MLP neurons of a small language model. Each row is named by its layer, matrix (gate and up: input weights; down: output weights) and neuron, and shows model dimensions 0-255. Each number is 128 + 24 x the weight over its row's rms, rounded and kept within 0 to 255. Numbers have three digits each. A neuron's up and down rows have the sign that makes its largest values positive.
Before each neuron's rows, "fires on" lists the tokens most often at its 100 highest values on Wikipedia text that the model never trained on.

fires on: " one", " end", " cor", " pre", " Spec", " mat"
L2.gate143:052149122126112105121126079127130129149157118131122097093137085131133152138125168127120107129135113148138186145149109126154101066166161128119103165131099137118153165136112163111124138126106145157127128148137157147105173117098159150162128083153117144148085159113100160074101090134167125154148130145142140130107147167121138140131158136163145095134133109117117135143145123134106145123135124099155121124129131136127087131094143119136097129135137114102085139140134142117136165132118118101104177129122147138111134106123145155093093091100135138126163139128135162142113162088103090131188118083175106156135174117102153149115144126096184129141114131165140143132121182112160106147089154103173147146144141168121100152115108102144133136130090165122128154148119167118106159115170150
L2.up143:169182099130153095124137153210133144116122130135156109124157108127081094141156117135128098149118108150148130090155119140092101177088122140121121137144125131137124101137142157136096127144109142124122119134121127153093210085093148136066087098141107116127126130104135126124149153107147091127111107129082136156112137125097105100113164158130117145155125124111105122133112115119147155130110109085112166126087093125102135092147109108110105100136114109077094132131152152127126158140158082108114125132143098096101146165151119184129148149113118094104114124120167140118146108151118104113163170144118096129123095138125136125124110148117137093117120155108109167139083136185128136119105154160102084158149113106123141110095105075132145124110116134079100141139098142124135136080110133
L2.down143:123084102113130112145105099119153111158131108140137131149130188134115119130151135152105156104144183127147117144094102119162149101137113118139142153110098099138100105075132114135143145098140125157144123157124130106182116150182070127159160155097128126102087122127076168146118163158107129161176134131171158126171122090145171143118115120106112134101121159115136108117129134164105098135146150132121105096132151119111136165102129161151135144084137151128137129157100125170148135111116186106132128131116143170158113114125080124138109128178123178151112105130141115110074082143105147138143155147116132114129131073061105148144110131140110163117118088144151107096180078123133136128112076143146145124110130117098133134143103133133119099112132109144114134137129141143179116140126134

fires on: " m", "x", " ind", "t", " crit", "om"
L7.gate211:138119097124132115104087117127103082118145144130106138123104172147151163094130122155135099102091129129120153123166107093096141140121103113102142137094088110119145089096155107059112091162182155154184119122093177140148121145114162166112106121106099112149090146146124144122132106145154124113116107145153139134152105118150122140112129143130115142131150144129148148098115158133154128105174135140136106090161116115156110179143156124172103108149146106141120127120122162088109132137129142152099132163145131162075140141101095167144103158145134124107154169076101087134118090162117125098144134144140125167104117145104156134097082124093129098155108067141137084103112129114145134156121141106164123131145167092165128097141139142109135142164138119141116137162104138168147154148111125
L7.up211:133117099159133091131109156153131106135104123135131085112169139056109143143114121130100130082157148120136154116141144152147134100145138084126139153105143134160118125129100099150134097158117133136161175148128152137089136121134135072129130102113149091117111084165158160123107165171130110128100148109163187141111143100108116119107133080165138128137107175097192142140136123159148113091154187164160095123143110154136125117132142095100102138142105096144113088156154154143109140132153106078110160143138125110107076129170105117112123141157132097126103143138145129128154133106117143136169177110115129145127106133143161155144108140119119079141130112111084153166089129134167134103105158163124148103144129138107121119118087133140101148142147088108104169161131147114139123125157120
L7.down211:157103158168138153119124154177107149150126114151104129146141116172134167133148132127125098121128137119145127147137121087156134089123127102094103106123147146137143119110113096151127076129081124152159136133096175098135147124145098110126108066106107099091153136118127108093121087108141152127126120099109135138146146178138141137097111137115132116096102060160108115122140131132155098139148157123103149154117092149124145144111160178164162115092120140145129079087169069108162118144107154202118148095140126133113148121127147132139134120130104145153121160129123089095122155112098128138115130112137124126157132110140131130100139158092144110130145169112099114104127105144068146167157138135136074143120167133105088187157148146079127132124160137122098132147127122151129144133178133

fires on: " The", ":", " the", " by", " of"
L9.gate92:136150119104122129113176119158138162140141111153129146147155113138156126148125103073140152116151123072138147109142105156140156143133166162109152142130144128132137132142107138107129155127174143078112132090169149141173099146133131173102151141174135110088119150088174154111075080114106122135127142151122118127111112126147119129140127106126135124201099148144136081168112124144152139136130148133141110089130096177149083143131092119144121139123124096100111133092114106117114153117099135128165113136128123094093117105167108218121157161153120119097119090145098111104097149121180133148134158121091090125169138104152126173094124148130128129126107111119135124173103111093157138127168141144114165169125138162107119093144107128116123129094133122156133133110106118088146112137138120
L9.up92:173160082137149127118100124127119110091120117102151120147113097158095150148136103104128167140173136153113106159108154150163132082112142049151147150145133181104109146111117110141135131140118122139098099118177153140164176094129111128107141163084125118104127174157144155113123092154170158141141121130128103092158113108113142127139126145144111122103167129146141111131106144167144119162150131121108150142135080122169127142114134090144163145116099093143148134171141083116104095112121137162109094115097129100125080118098121113144128119094147085134133120096122118141118141077125133127067132106101133182165121119132117150135150133151148129115126137134121129153141170121117175116153148104152157153068071107138115123154110110173114104119138116140146108178136127113146111142120119
L9.down92:142123146129129082117148087127111153117105163125177151143121176111110135146155107125141129091159122122126144130107164154097158149126128133164098117098127142170079120078104138149137106092155118094108120129143121083101087127120117096138152130133144152160146100166143093142114082156132142098092117088152126168160112113146151136114140096097133132170168154121146140162161117109141074111113096160084112129120078118152136136100147149112117134139084134175125127121149125132139121136121121147135208142101137111115119110173172110097138143106107114163125114126148128155133135106140118140116171120143117139102146124085142144116151163138121136133146103116076134133160082113151107129113066127150159094126119150102144174132106126158098099123133159105093117150131127175134098160118118

fires on: "3", " Jos", "ig", "ne", "ide"
L3.gate444:112136109053144093131110177145114090168216139127135093128188159114182182112119084123132084133106096097124171123124114107122106123104118117123141122085142079126159151133111119124134128143130156152100113153148139135137153098116132063150126142137118113128146123121123074150141134114132126122121133124131144131116111134128161184114158129102117112110106110141159108144147123094092090096109111135165157113127092133139085133082150142156120090096167153093134098139099123126128116111127107099148147124131137126114101162110120149146104102137136111134153097120105155121110130145119155076105135123063158113108134144130093156120105092149110156122160127095163185164149118111115151129116145136154111117110123119132124117149140163132119141122155166159116130124115152130102099091148118
L3.up444:113116133059127102142119154110117078160148119119094103112148108101170131084115130124135133094150146142178146100115107153058115143158139118144113109134148116182152117114160119138123150131074140136132157168115146150090153120103142120136141144146097124125126098152147115114178117128146152098101124119126094135126127075130105160080123131157142107115154127141129108112113118108100155139120085112150145111097115156152121158121109114108116152171181180114145133120130156132119111121114103131138116132162116122122149146200119108125096063167067137117161120149145148078136125165137092115091158127103142172110108141118136165136099104117112117121134127132166135100150144153135145137131146150167132158097137128135116121123155131125083158134117092168099091158096110100135138154146135
L3.down444:109156167119114128154117116155134116106157107145161152089148098155083150094162163115105156127115101120116146106147157120128112135108107168103146134113102163089145162122086121107159101129136139135070099102151111134104111162163135164146076128134131102156135117106101146187172088086146173124172148124129119127131142147134158098101167142125109128135153121131138123162119133203127090093104151132163089102129144145141148088165157117145169131135113121126092086102111147118108155112070126152127115138128118125187130108107111167128137107094142085089103107171126129130157099135105145111138123106108135144139133086119128163133102120107136122116137107087099121144172155147137155125101092122146143109159123121108130139144168150114119114138109132107133154111116138129110084121166117

fires on: "6", "5", "1", "0", "%", "2"
L3.gate182:117127120134095097083126131127121143148147143109156118125110109117155087137141059177098126154155178141147150124152124103157119126137087130149130139136121077125086152127203086109104153141128113132117125092138125119149080125119136148099142137108157142138101128111121130102125138112154182131144130143109123114078139127130134092136137122136128131132142081140131144140107143132123144100094081114148124131125132167148145121084104102128113137095138127145158141092164134165114154138162159124100132127145137133140100152142091166119113149134144138080107134137133167134124105076156139082160147157130149137131145136181138163112106128099102151143091167115133135146129071162135145104082134113161137165128096130104075103099082153105106179122107165109141152152093149162147163109138151
L3.up182:142099145118122128160095136102138107147113119153133085095145140163164090118133138095170085145115157118141175134096091170099101173124081145106144131154130127126116113166141113124127137189093128106117089109137138169123146183127121114096131146134112103143104145112163133068128103133137123102123125102179136120097126102110096136117197125134170132168084113147127102141119115134139118124112156091142108136095184157163104121105107112140142109096143136118168129128149155173128119167095140119160126111094147140133137127132151124177124136140127089142137158127114130140114137132135121075106141091166143118098121151171135163116141122167106145113118111106151130117078108084121137142123150182124128166135110073158139108077169125112099123126125134141154119116125115113147114155113134
L3.down182:116122161114094140159155100103132107117092151133149124140104087111120142121135120204128173092153107098112103105134128099121154126111129106152155076111113132113112099129130096124141119087148116138151144159140143131134144097105145177175163111163131114134173124153118132145122150095110144153126159156100107129152100164109177099128073104165146151141128144090155168098154135128115103167121084140135134125154130119132104133132110133105079160171131145156106121124133101121143144131169129115132115147176127142109117105123159172088135125106130145139070117122129109126142139120091114133164136126124106157135170134128106129126124099168136131141154123166093153128119121191114129107114106082159120062139108129104147151118128116144174130090157082128129149127118152163133071097133114

fires on: "0", "idd", "ct", "f", "6", "ru"
L2.gate19:146143109128109118093101095107133143120148141117135132104091079112145078120119102101155079147138122146158142144121151131116135114103154135106115129126112105101084089164133095135120113142157168124120096119141148069096119159112141117124116154154160177117145152162132109165129143170126142120114146147152139132142187142148132104125175145163138140125095153145139112133107148128122134101118212116141135124107151162137082140083149104132152124141119110140125137113125119122153124113135114167097161123114115148110154148134066103163157095128127128162117164137138147114084137135136115124158098119146159114136127113128111086112104131160091145151133135155173069124077149149147139091115104134106145183156103172143139140130109175110120129095140144101174123092109148082126126158115100
L2.up19:126075139130099144090077168123093132105130143129105084088132086115167115164108115134112119141131123151142116142143122146130088134119091154125148096113127076107085138142128094112089112111143160152139164095100137131067124177123109155163106150168128099129134132170144112132177158138118146093102104136153129112126113121166170102138166170160177105142152110097137149146183146123126122145105191166164173138138153133124110125125144109132145145130109151138189153134117139138127116164134136145120137121117097188142133134139082107151105139115121141126159093101110112145119134157141158105123119161118134086098127138147096102117128100141120141109146121090121119135099112121150134138119100121127102120131118121117129137115134152146124097131169094109098152157100163120068152174121155
L2.down19:136121148117110123138149113142100156153145110088126165142109145133096143114115124115153153149150113136132109140108127135121142126198145122154112133145130159147158148127139130140144145146114123103135079105140113123166183159139155158097116156106145123119143148094151188137098102114104129161140081143102088132104175134138133184126086145147153151086122149213148174106104132125121126146176117116112108146158110108120182128124168119154151150153141121112099116161093125135113129103134136093148137130156139115118181100142165148104166155124109137154079132127153137130166155137132116133133123109122111168157138127092130112126125103096143104153125128105096106136101117128128112112112141109100140101145150108130147132092158131129107138128110182180165100085096093133194110087126135

fires on: " The", " Ind", " Ph", " Pro"
L5.gate356:083101085105117140149174105110153104139116072128167120106102111152099160140142128130122083155124126124146123138160162137146117143105135129125094141143158120109171136108111051129069138129085100156152161128146122116121136113123115145107106140122140125140116158144132132109111116155128128145135119113154132133148117114095133147138126124124144086164165097146113117072118144118143098182088114115126120091134111149081144107128086106141142141113099133112127107133118106103119126074150117114183090117066135131127073127124078140138161093127131131133133130139152100170167123176168159158093123157089157151141115120130147116151124126124182137160129141145097154175098118079100145102101087113144122129147155092162092129125141128138126135156114139156138113149148115168148149128108115
L5.up356:084165136124156106087135150130093168141118102139103131132105164152150180137147163127131094125121072112096095174110139115112108151149137158144139140131160139142130119105095126113120120129159143124100131105142092172116126122096114163161132153092178123123112098098106172116082147114190137150067071118099153142118123134176112146130137123145105098137137166103129140141129167100154129104119110155121159092120138126187109156127074106159136140115137150132137143133098098104142116150182103164118122139135147142124048148125123139143134106158085111138144122128125154144109122144112162125139135117116111149116105150145139115152139131130160138143142123112132154115161091178134140131093112136166088118164166106098145115152122125108097145142179104096117152136146142138114146156142132
L5.down356:147173123134118097116146098156109083128094131092115145152138143108121097118120169138137153100116137102119098125099132113103161143103167121089112106127054132159098149119105117169162159151108112104065144089086138122165131116105129119106136132100125121144117147143142130105153083164107164114120116133152164125117145125122148112172130088122109111167114149084150117136109154143138090131127116105121114095094109107122091094101127141145097107150128087141148101108105122129109099136132115120089142145136155147120091095109177158176131097123138156115126103150177126119135146156157143117143158121153149140120144113146095105151160098193104107150140129129094149143110173098164145125192144142141119131140108109151119112120146178118109110129092135138108117163099108127139153144175096

fires on: ".", " m", " ne", " sh"
L5.gate446:144144119119067126120120100078154100130158110130127107114138109118084101146152132142083165106097125102136133107124102135111136130107106089103154152155153146092136122101117115121092174114136104136176136140115122079148091091113161114135104127143133132166094123169131162136147111137123196136164153143059079108149129133112126101124144086121107108118129131095135137167125166093125088113157151090162150116120166126148117128106119162110109164118128160173118113128107121133146080112128172178131170147119152119133142132136159138108141126160139116103132139108094156115132143126141107126111139141116124071128123145155134137107158164109150112139128114110174162132144143114135118130112139168113160093115161105153122129100153076118133121115125185151134102118172068125170116130131120
L5.up446:108120123123095111115096149149163139128155145109121135113104159116094106082162109142129176124146120153154117166115153143100109139184092159126117151170130091119148183133105115119147136071115106127147143136105148109099120079107132142131179141159149132104133158116091130139141097107147123151130167124146119136132133100139106156139060155123133135119124110131136136124107151140153143083157133160099150104159120084163129100140152136100130128103129126140149113150085145121128164092136142151128171101159130141154098084136109129151096120124141122117096098116134110127129148139108133162111128087101121176136128127141135107131137141073117126128114124094127154137172113145169157123163100116114117101085088102140099065162145131125099111146077141108103121162143079193148099140140135
L5.down446:150164125149127096087133135179121154172123113153131141139161131119131146100132145128152105120091131089093131100145143110142175133094146091111128094096140100129081128082117149136121156142110142107169112073116162113132144136122179096126153159149085128141103152163137128118114126143148100099134092129145111126138092128116111122085154111116099133128147143107067109137105131117149146133126131124156136142088111138114080142141128130144135113135129131134132110125154138118115138114114089156114119142144104132135128138143143141113119139162111162147173130093124159165106184100147115109155130137107132118130087100154125105136135090148185132128190108123107157112110149111097120135141121075109144192177137129109131168124076193122152140123166129143109068082139170136098155113116118

fires on: "%", "°N", "″N", " Church", " km", " College"
L3.gate174:141115163101125128162094161128175114139138093116136137118090125127131194165160151093164126095114172118155125156130103113128136124135136152101175115152101139176152105130141150156110106114102105172108134096155142136131175123143147098165145118110101156169147137106158129137116156080166148130156128140144127122112108102128141098089137113128084109188149084122109086142099140142125113116154140143126079135115153161165122102123160118133115125171144167125065107098105171106117141092149140078119121137134134116137122145111121160166156127153147171128153106106110152141129120117133123122122160119146100141116164110182115160129148125093110104167127092136135143163142093127111104149140134132167111117118080136129158162144159112131115127116102111115146103119136104178150090163131120
L3.up174:135089116133142141159130131150139109182149107104083126116107162133121158099138129140139121093160124103117110118116146110149144117095088093099117107135114148077132125141149115112110110136122089158125126168118121119174127145116097111139130115131141095130130115095131106144110164141107107149109111125132079132129136174121134099099086113110135095144132133130198129126157110113137125134118130143120119183123124166148129132100173145125121147137132124078177104114107163157130123144148193093094116120101140148127123158135145132133158160121155162115139107115142129149103152114103118133159162090121141101140093155137102124126158162150143156197125126128164171113123074163127120124139108098090092096077151150081108151174107098154133120108110163129157099111088095148100131129094079
L3.down174:111144127137136148078176124140106120113109128135141130128148120138159110108115110111140141154107116119145134109127106067108118126162125143133144138136113174129129160125135136121116196141107137064124123111164117111080102144169103115136083156101141160145082152120124145136168110123164133119144119161155100148137139076101172151129151127126131133111117146131070106122079124162114149110134136094139093132145143108104108111139081093085127176101104148160136099162093136140144135143148082114118104165169127104164132119125133129134117147079096134148111140126158155129146144123152128136140147171121077129146127108127153157150119115181158093109126129122133109127139159078135139144116084198144146146175127146136113113078127134099131126108128094123112103135110110130120083150177153

fires on: " sh", ".", "\n", " Sh"
L7.gate196:126167131112134136162111078097123182114117128156150145154109141157097114139150139139148134130078141121136120116118138144154155141126197145080110118126169107144083151155147118107105125164118088136154144148124142143122138116159138155122104085144126141125145142106106107121142140157099114156134093110174147133132105089124169103137105114130187096098106166133119168103144164132136114090142165070151170104134103141080128107161137143100141127111150146154159108152134113144139104082125136170089147127135123138140154098110127148128126121151138130103135176116095135067146135146139138140115097102143146105141113142109122138092174143142104101155137098179137165144121109154174159136156107117083124131114134145102129140125116096148149133128143107095150103115075087124111180100152120
L7.up196:118143102135157105119140133109127100147130117145158089116146123110099091090152143139123106164154108125168182154120120131134160133143089170115166156171122119136125158124181139118131148114189172123104178164109116131135153112126128132156139122158146131112126111170154115132107105157152100106116095127082103140120086172137134121156102128076186132123082122102090156142123112153128165092134126139154114123195134114132116126192135126157125117132108094115167119121135146175139127126145151157142102157114140115134103143136149091101132128116143128121176133093132103181148114136136132124143137117158108087137099104151173121163153155121132168172122123135135126077138151130187123152157124154117141133112133155124123088140152142153143096109158145123124132138123073137131095095108117
L7.down196:082105090130140132129129148110122170087145166152145179134128138136125134150139142139157140124146125153157155087118126137151089138109172141100138123115133154091101165130150131119099118121088090125152127122146156126095135133116152111157155143172146152113115122104130154103181116102115158152104129114167134152147145135151147162147110144093117081086095115118107126093128127141102155141116154076094107140140088118073157131093120093093136111143097078114153167153113126112130133082101132139111142114158136133120132133121113125136134132101113119123139148157090138049114119131175137133162160126132122121133094165125101099120147115152120114128150110125135108162149121117162148128081149130118138146123175084171140152177110151089115121141141133186142103139111076082109087107113133

fires on: "er", "us", " September", " The", " Her", "The"
L2.gate500:105173137154102131148142126132097129097146139112175123102179156158130159142131170133109106147147114122185083110104114117119147145104110119142164175125144127118125109139132172108084150105140123126118156150145127141119161086115100140133136129150124155156100136094121113109109114113145139137108119104092126148088157130112108121086126110121099117090114111164107060158133134139127167109118119158130174138120145133130081088143120131133132137138083165113172141159115130116112142121124132141104145164105096106110092124106144154136109118171137140146114126129139129133098173106125150142146104145120169146130155123157107121185142151110131192110155119137118171151098082097156106156145160073119113164140109133105125140153122120179107115103133153081087112129128069112109164148167120
L2.up500:124181148082121140122155120121141101174126098120152122140148123160136086132093192130160124146144119159161126123092103104159129163143104116144151132152105136118138131118109121169084144113119117147074139194129163137126101123134128172108149136142134161142123121088103097123107095129110156101114112120133123133074147123075109125119110135119130128158139127140112069132116157119146169116122115131103127091132129139076150104175061102138114137161167107154134139136163118135099148088131153096120142129114151107124117142145128182095099143123135141112114135122147123141129197087059132153152137162095126120149122189106126124119179124124139142138164146140114147125101120124120120156138140125125099149117118103121075144125116157153135135097090095137114084129124132123106135148169142
L2.down500:130128140157098097128102122173094141110149160172113127142128114110149084112117096125085150090108116113152108113131133120126120122106170167130189135105115105162158142107128120102165153082132130093150109126140120152098112099141101131125114136104193090149130127147164115103129130132126087115187164114102113110158139112151134140116145129133149166107083126168168131142151121145126082097120167099117123114125106123101081158134191118112125145084122138103119144145121108113125119145138137125099103150077090151135096124131122125095148155117112151113139137162133089084134111147111111138117121116158136159131106123142142125134144158106104119112072129100131162093112146110130191140161120147105141152123132164105151130119157085189135154140148129188109121134123099088124158117135091

fires on: " |\n", "v"
L5.gate148:124153120110135116136150086130118123087138125160107090113115136114101165087142156133113119123119130162158160110112124158115141142127042098092116115110151144121109098140100162127067141121082120133140093131128162113110131149094154101137087127143122146074113133108148137148127134103131116059168114135150145173172153167139138139134143180136101124129097153164133125120126135141099127092114129120120127100134162139164137124135088096113131105102145136151157120138094118138129099147163137100095161160118118167087154127122116110103122137109122142135133165128147109166144099155097117088152125151133101135126128124136133172140132123110144127113132130181086129120077102140142128130152147123077099133114125152176113160142059096111091140149116099136144125131089106095135125195136136
L5.up148:116135144165129153091109107119072163146130145124109140097136161103124110145120113168177172082167136148115104155123080129151150103147188128105116124142104098157145126165089114119147131120109105119103096126137137121113103135087123117147143113137124116154147108107107145164125121114159156122132133157089116125095104117133157122094109113148101136117104145124164131157121103148138087105107151149129106122113160098165104147127147079076170126114119090071065145162121212131137117143160130148141128134125166110110099143117182120129103123124106128133152072119124125146107116151129125134104111121129116155128144087105129138101122135172112110131107083130151142106206098135138124152130128185111117097125130097156131080118103097130106110155124124122133148143140130102149124148133112
L5.down148:149144112147118135123147137176139125074115131117152171128134186156124168129127145113097136123121136127131110156106152147126140122100111099114130121138130136074165116112139147128142104140081147177137098171088124103187123146130127071129096121156092159120087111153118171115146121146102138151136120142108138140192150131150151140095132149140129117095143134081165129136111155058124149160124136121129128125125113131132139155115121099177112130134081155103124135114142123146138129117123150075100127102130102100154147113167079107167117144130127124119090142173169116088108080165107127165142076083130124141110107120154136144150158133110124141106144167083125151181159147115101114145123143132104123109149097141093113120147158143129112117162111115100122162141109105107104110155091131

fires on: " |", ":", "-", " USA", " by", ";"
L9.gate244:141178084113094133097152125100140131118136120141138165120119122095157127158138099088095135125140124130162127160108124117126128152122152067133145153131096132108111127101124148103130139151148119146080147164177118098109127182123070126095112180126125143106109118111082124099127096139119124125114150109143137088147117092090131118090110150132124120178130187138111104137154088182147131116150129083118113101097109138169122094106136157096128126116124091135105142100100091119118121138115139112132128105136142125107117125101116088137065157137069123129149153113090112141110145133095113142125099122138088164181110103133158136107131160145134117135097125098119150139126120127101152121155189150120138122097124145123092087142141122113129130136185158140115127080125106157096091141164111
L9.up244:138199090143117133133111109143095125123143168134133125141143097125152137101122114112064136112136156083125173128170107120128154159125151130125125153134129126138108172162104177113181116141130091111129132135126100133150128121101137154091106169114130142143128095156123156124125107143143131064125129115135135114142149087121099117105146112087119103150164155136081102153188080144102122142153168103164120092139137092119105155147132114135155119112159142118108135118141153127154150130075142139136155157123135123114135119112124128149103129149136122106112120123110126167150125101106152112111107109101120150181117128083144149109113185141100096116103149100070116158130140143092165140152158141142155149133103136129147145147186132121147137113157103134129148049091180164125111137131114
L9.down244:106159140117143103115132131113107130125184112137137150115109132138109135146121090106114153152104129108157162139111138136121160106137130102136095148110112121174161124141101133091100142136164174156131149150155139104095155181113111123119090107113127147084142134126137158139116125157135113103139151143173156139127143154133093146080143119120097116193107168143120083138109138130067092090162142117138099119091055126097107116134130117140119131135100128120125103131134116139172140115101180095123184142127127170112100139081115099154093156081153116096141167139134159123145170125137085113139112136141086121107119076160138095129107117127114135163104124105091099121117114115173134114155120138093153153146133181094135106160115095151140150139147165112126111114094125125127125149147112

fires on: " the", " The", " as"
L7.gate29:130161162135132116083135090144134119078139130069142098117114135156072146163109082150151107119131100120120111109119133113143142120098147094151127122161173136118110139168134106116125076143117114144111137126177122113133114084102072164138115141110104120040149168100146139119121110152146135115133132119121166162084113131159135125124143067109135118126073130144140107137094122117104159127166116144129110107125116112114149159102132108172102127125126144125137107121113103083158163116141162140113118153123101117121132119127139158089097127186130144160142118132142096097169109151097164089123125135162154157121170136138180107124145132131158166140124152116109133104160157112137111148103118116142149123137148125139121094133130158132121149127152133118100096193120157129108179174140126
L7.up29:119183143106120174150132080117117133131166161132085128143100127125094113153111137102179090126124089114148130145138094131120145107150146139113140123121161114136117133154128058109129132113132128125137111115133121155127106129148104128134142090146120145130109136106139115104103113159105138127107114141110146126154101135119151153126146140133140080150092129112143115157141096125108129149105065122112101054112131095122151110138085119152159145176164146148108128164135133054096105165124140114081107126161139115118084115120149095113126113144112107165108141140092144097139126171113136121159106126137140180118131117115118103171149147156128190155187140141136151177144122136093132093136149114109117180176157121120098092118123152111129141131136145184127077136117153133150157139149121
L7.down29:094148140082115138112140152151112120120131134144127101140128094145136159160144169135128142159146151093155137144108155138143153119089131075121124123122095129156123135117156158171116132122132167128067149147173147133085169129118149148124127131126150148142117164137129141094106082155138131100104166123152138120124127106083157078131105136112121128111076172116104092150150145106139127140123133156126128124133098108130191168122182143130143100113120113135136103102143084138125130066097119104139170161113102084148129094159145158129155097091147156094134130134134141157114170091154142144155126109115120124098129154120122109072123132118135157123091126112161175121109134091161136058130144117146154122141160130102144097108105129100124129089124111118108070136131090130109155125096105

fires on: " d", " D", "9", "2"
L9.gate12:139130120137154132069095135129166167145149108140132143161125135154087151157140144104154119115141161161168129173107151127150119146147098150100153113164090143067144140135139152098142105140178136157142133148130130149155129149091143082120079149137085141142119133190163115140120156088135111107134124138119091141127139145127132135109111124110151160153126071116101121136144134150094122133118198121088111118082159144119085132136146127135149184136115128135098092114137144099144116140091156162159131173157165098174122111127123146131169185117148091125121076150103138113163092117145171127113112131133103103144156098119106099093105153111101137134125128098109109119098119142149125135149143112151168146105159132111091154116120079154137157148114140113116123120133130127113158143121121
L9.up12:155085159123135111103173078153142107123112143159128179125119143134086090105170174130123158145098059163115100134142107114146117141116163156116126135099139160148137103124116149139104153097122119143153121104132158158095131129139092080133109125123144078111163160125110123122114140125150168148129134162112137168115149103110137154135123174098126164147120144123130132134110132102132120157103091180093135130134104133099153153142119103138086116149169142089104130163122147160127134132166127179143135149121109170117161142164170121167125129127115142087119115128128131130104134164158086104119144166139119096155138143112182166114163152126119127124152142107193152111099127116118107126108099150079127127173133136158106093123091109113109147136174099165157135133119107108102122137123144
L9.down12:106137138118113148129133112118111143082177109129091127160148135155128134105126123091143125122109107098140130115139151134109115131092113139129122113155126142177081135133134145145145101089148153117098057148128152125151121116113121149124103160140113139112136119156166125140159142126120123156112119098196087106099132116130163100107117145140139135101137134091151126138135131149112090155133111110125154098102146153166137139064103124119145104152116139131074168107152133089082133127138133143130169113134105096108069104143109162131125145134149102117141132108104162106132099137126063124106143122153117154103129103116119119088139112132126111121134123123131153114086072127112130082180121073163167106149099079132124179153167136142141136135084194121114102082139117139161138157155111

fires on: " m", " ind"
L5.gate408:118148120122134113084113122122137152119132104120116140136102139123053103120113068126141087154154146165103084158139169132067123154103122131122113147111125167125135139114109104134117150084104148104125123126141129069135134146132119155099140106135130140134095125128113165142103127172134123138114168103111125133128119077117141093126128112131125166115151182127148171109096134135121112109143142130104148100153115139114174155136135082165118094133159158189106140120117134091150132092080129141141129099135127138131146104116111106117129179169163096167106136149097123132115141129117097092134179097124090125139116135150122135071066156148101116147112104146141156132159085156102086154147114136131068142170153138133119107117120120158123125105134181109137136147131133085154149131115107
L5.up408:115132097125107161095102126142124121146074140112092135162123138147103118136167154153118125174108138137134091126113139170128147162154102157122179108156140155134154133125111123096134100131119129052150144130121140141150153083149152158114094123145117122107137104157074147146116121149099123101098157122125136109140151098166111137147135080101097179095118162099147137142138115139118100132120154128126116073136158162111128130117131117135098125121143146113126133140118132129137139086096115169159150158108056129107129090132112105145172151140130094124159144147119108154117143084167128119129178146110144097137108125193124127112103120119134143150155121146072099168161127127125128106096138154122152111123175097082082157161154132116146144133167145092114118105150137106163144153153124
L5.down408:130127156128114096149169104117096092082146141134141156152160136088092174131144124127143087132146115123122144122155134108097119146109152106113122122166118110125114112134136107148092117153136154133197103106119201120141161175129112119150121110104099086119163112103120138132117100116140134106177104143133161141159122151127175133113107105163092164124114100106157103158132127139152156130151101096145129160086089128161141142146179133142128145093153073191159134137112150107121129113132142193168114130127149085093121116116141126142137157119193160128141133135133095123114126109138118144182125122157141098102116121158167168143155110145130103122163107167114122145111113145133139118112135152157135095122124104116122139112100091092120099125149162124066143116120113121127148144103128

fires on: " d", " D", " c", " C", " n", "D"
L9.gate344:140078125120147143164110110096132088100095192129166130124115141131094162098132101160156112115134134113147147106110134183134098140117147154148080134126077190107160091136125134125123131141153137129188103148156139158149107142094135085130121168142153120092124154116109106114117169114122125104105084105159091150089136149080148128081110132122145142151140141138114145173110127109099145112106145087130175145154137104140119145148094119105111128103123112129112092126128089094110131129104136124134126128091155139141148100110121129101074130115179109137111159141121143107144082126121156155109119115100101081171128150104107077122097129117144114141086122130108086142150119124104139139136081106112146118158135097125147108136093102149075161133155125158145144119103144108151134116158144
L9.up344:117116099135160125162139111110124118146134174116123187096187182114096123128101111144148130101114138140142109090140139169167138110141165129160142127107162150155128138133125126072126140126114116110117144104130124117108120124116148157145162136151143121129140104118109092094045146150158115090155117139096142118157139117107071145118172153127115154147115128126151149118117119163100105161142105114126158159112135132117122112127152152139111120065075115109140158145146157124110120088147147124103108106103121149194166099140129109109157121110195142081115098140095089137113116142162081108145100136162088109120087159136138149137127136104110139134162135090105139136103148104157127150080107111125153142160132120157145110174109128112137128136174152125147132126133132137167133145141097
L9.down344:091132158098169125104150150148165147171124127127098155143107138118100140121087086101149125142116151115131042113138157146139093141123141108118076120143095096107066132166119150126105151114091152133114116130114129121133143133120106155142129148145114173143128143103106109149116126150122154113169132119147114131168125143137154134150077190130159127082117105131132114128138124141111152095131146126167087161164127128097147154138117136089186117132125166094156113121112099123114120143074130130120133159110101117092080141130118126163112154106126116109174132126095100118129119165128140124160118105115107195157148145118150145144144138127189162112134136125147144102154163138115081126148160162125158159114135153124106169143123132149115151130143147157120128067109139115099129113155161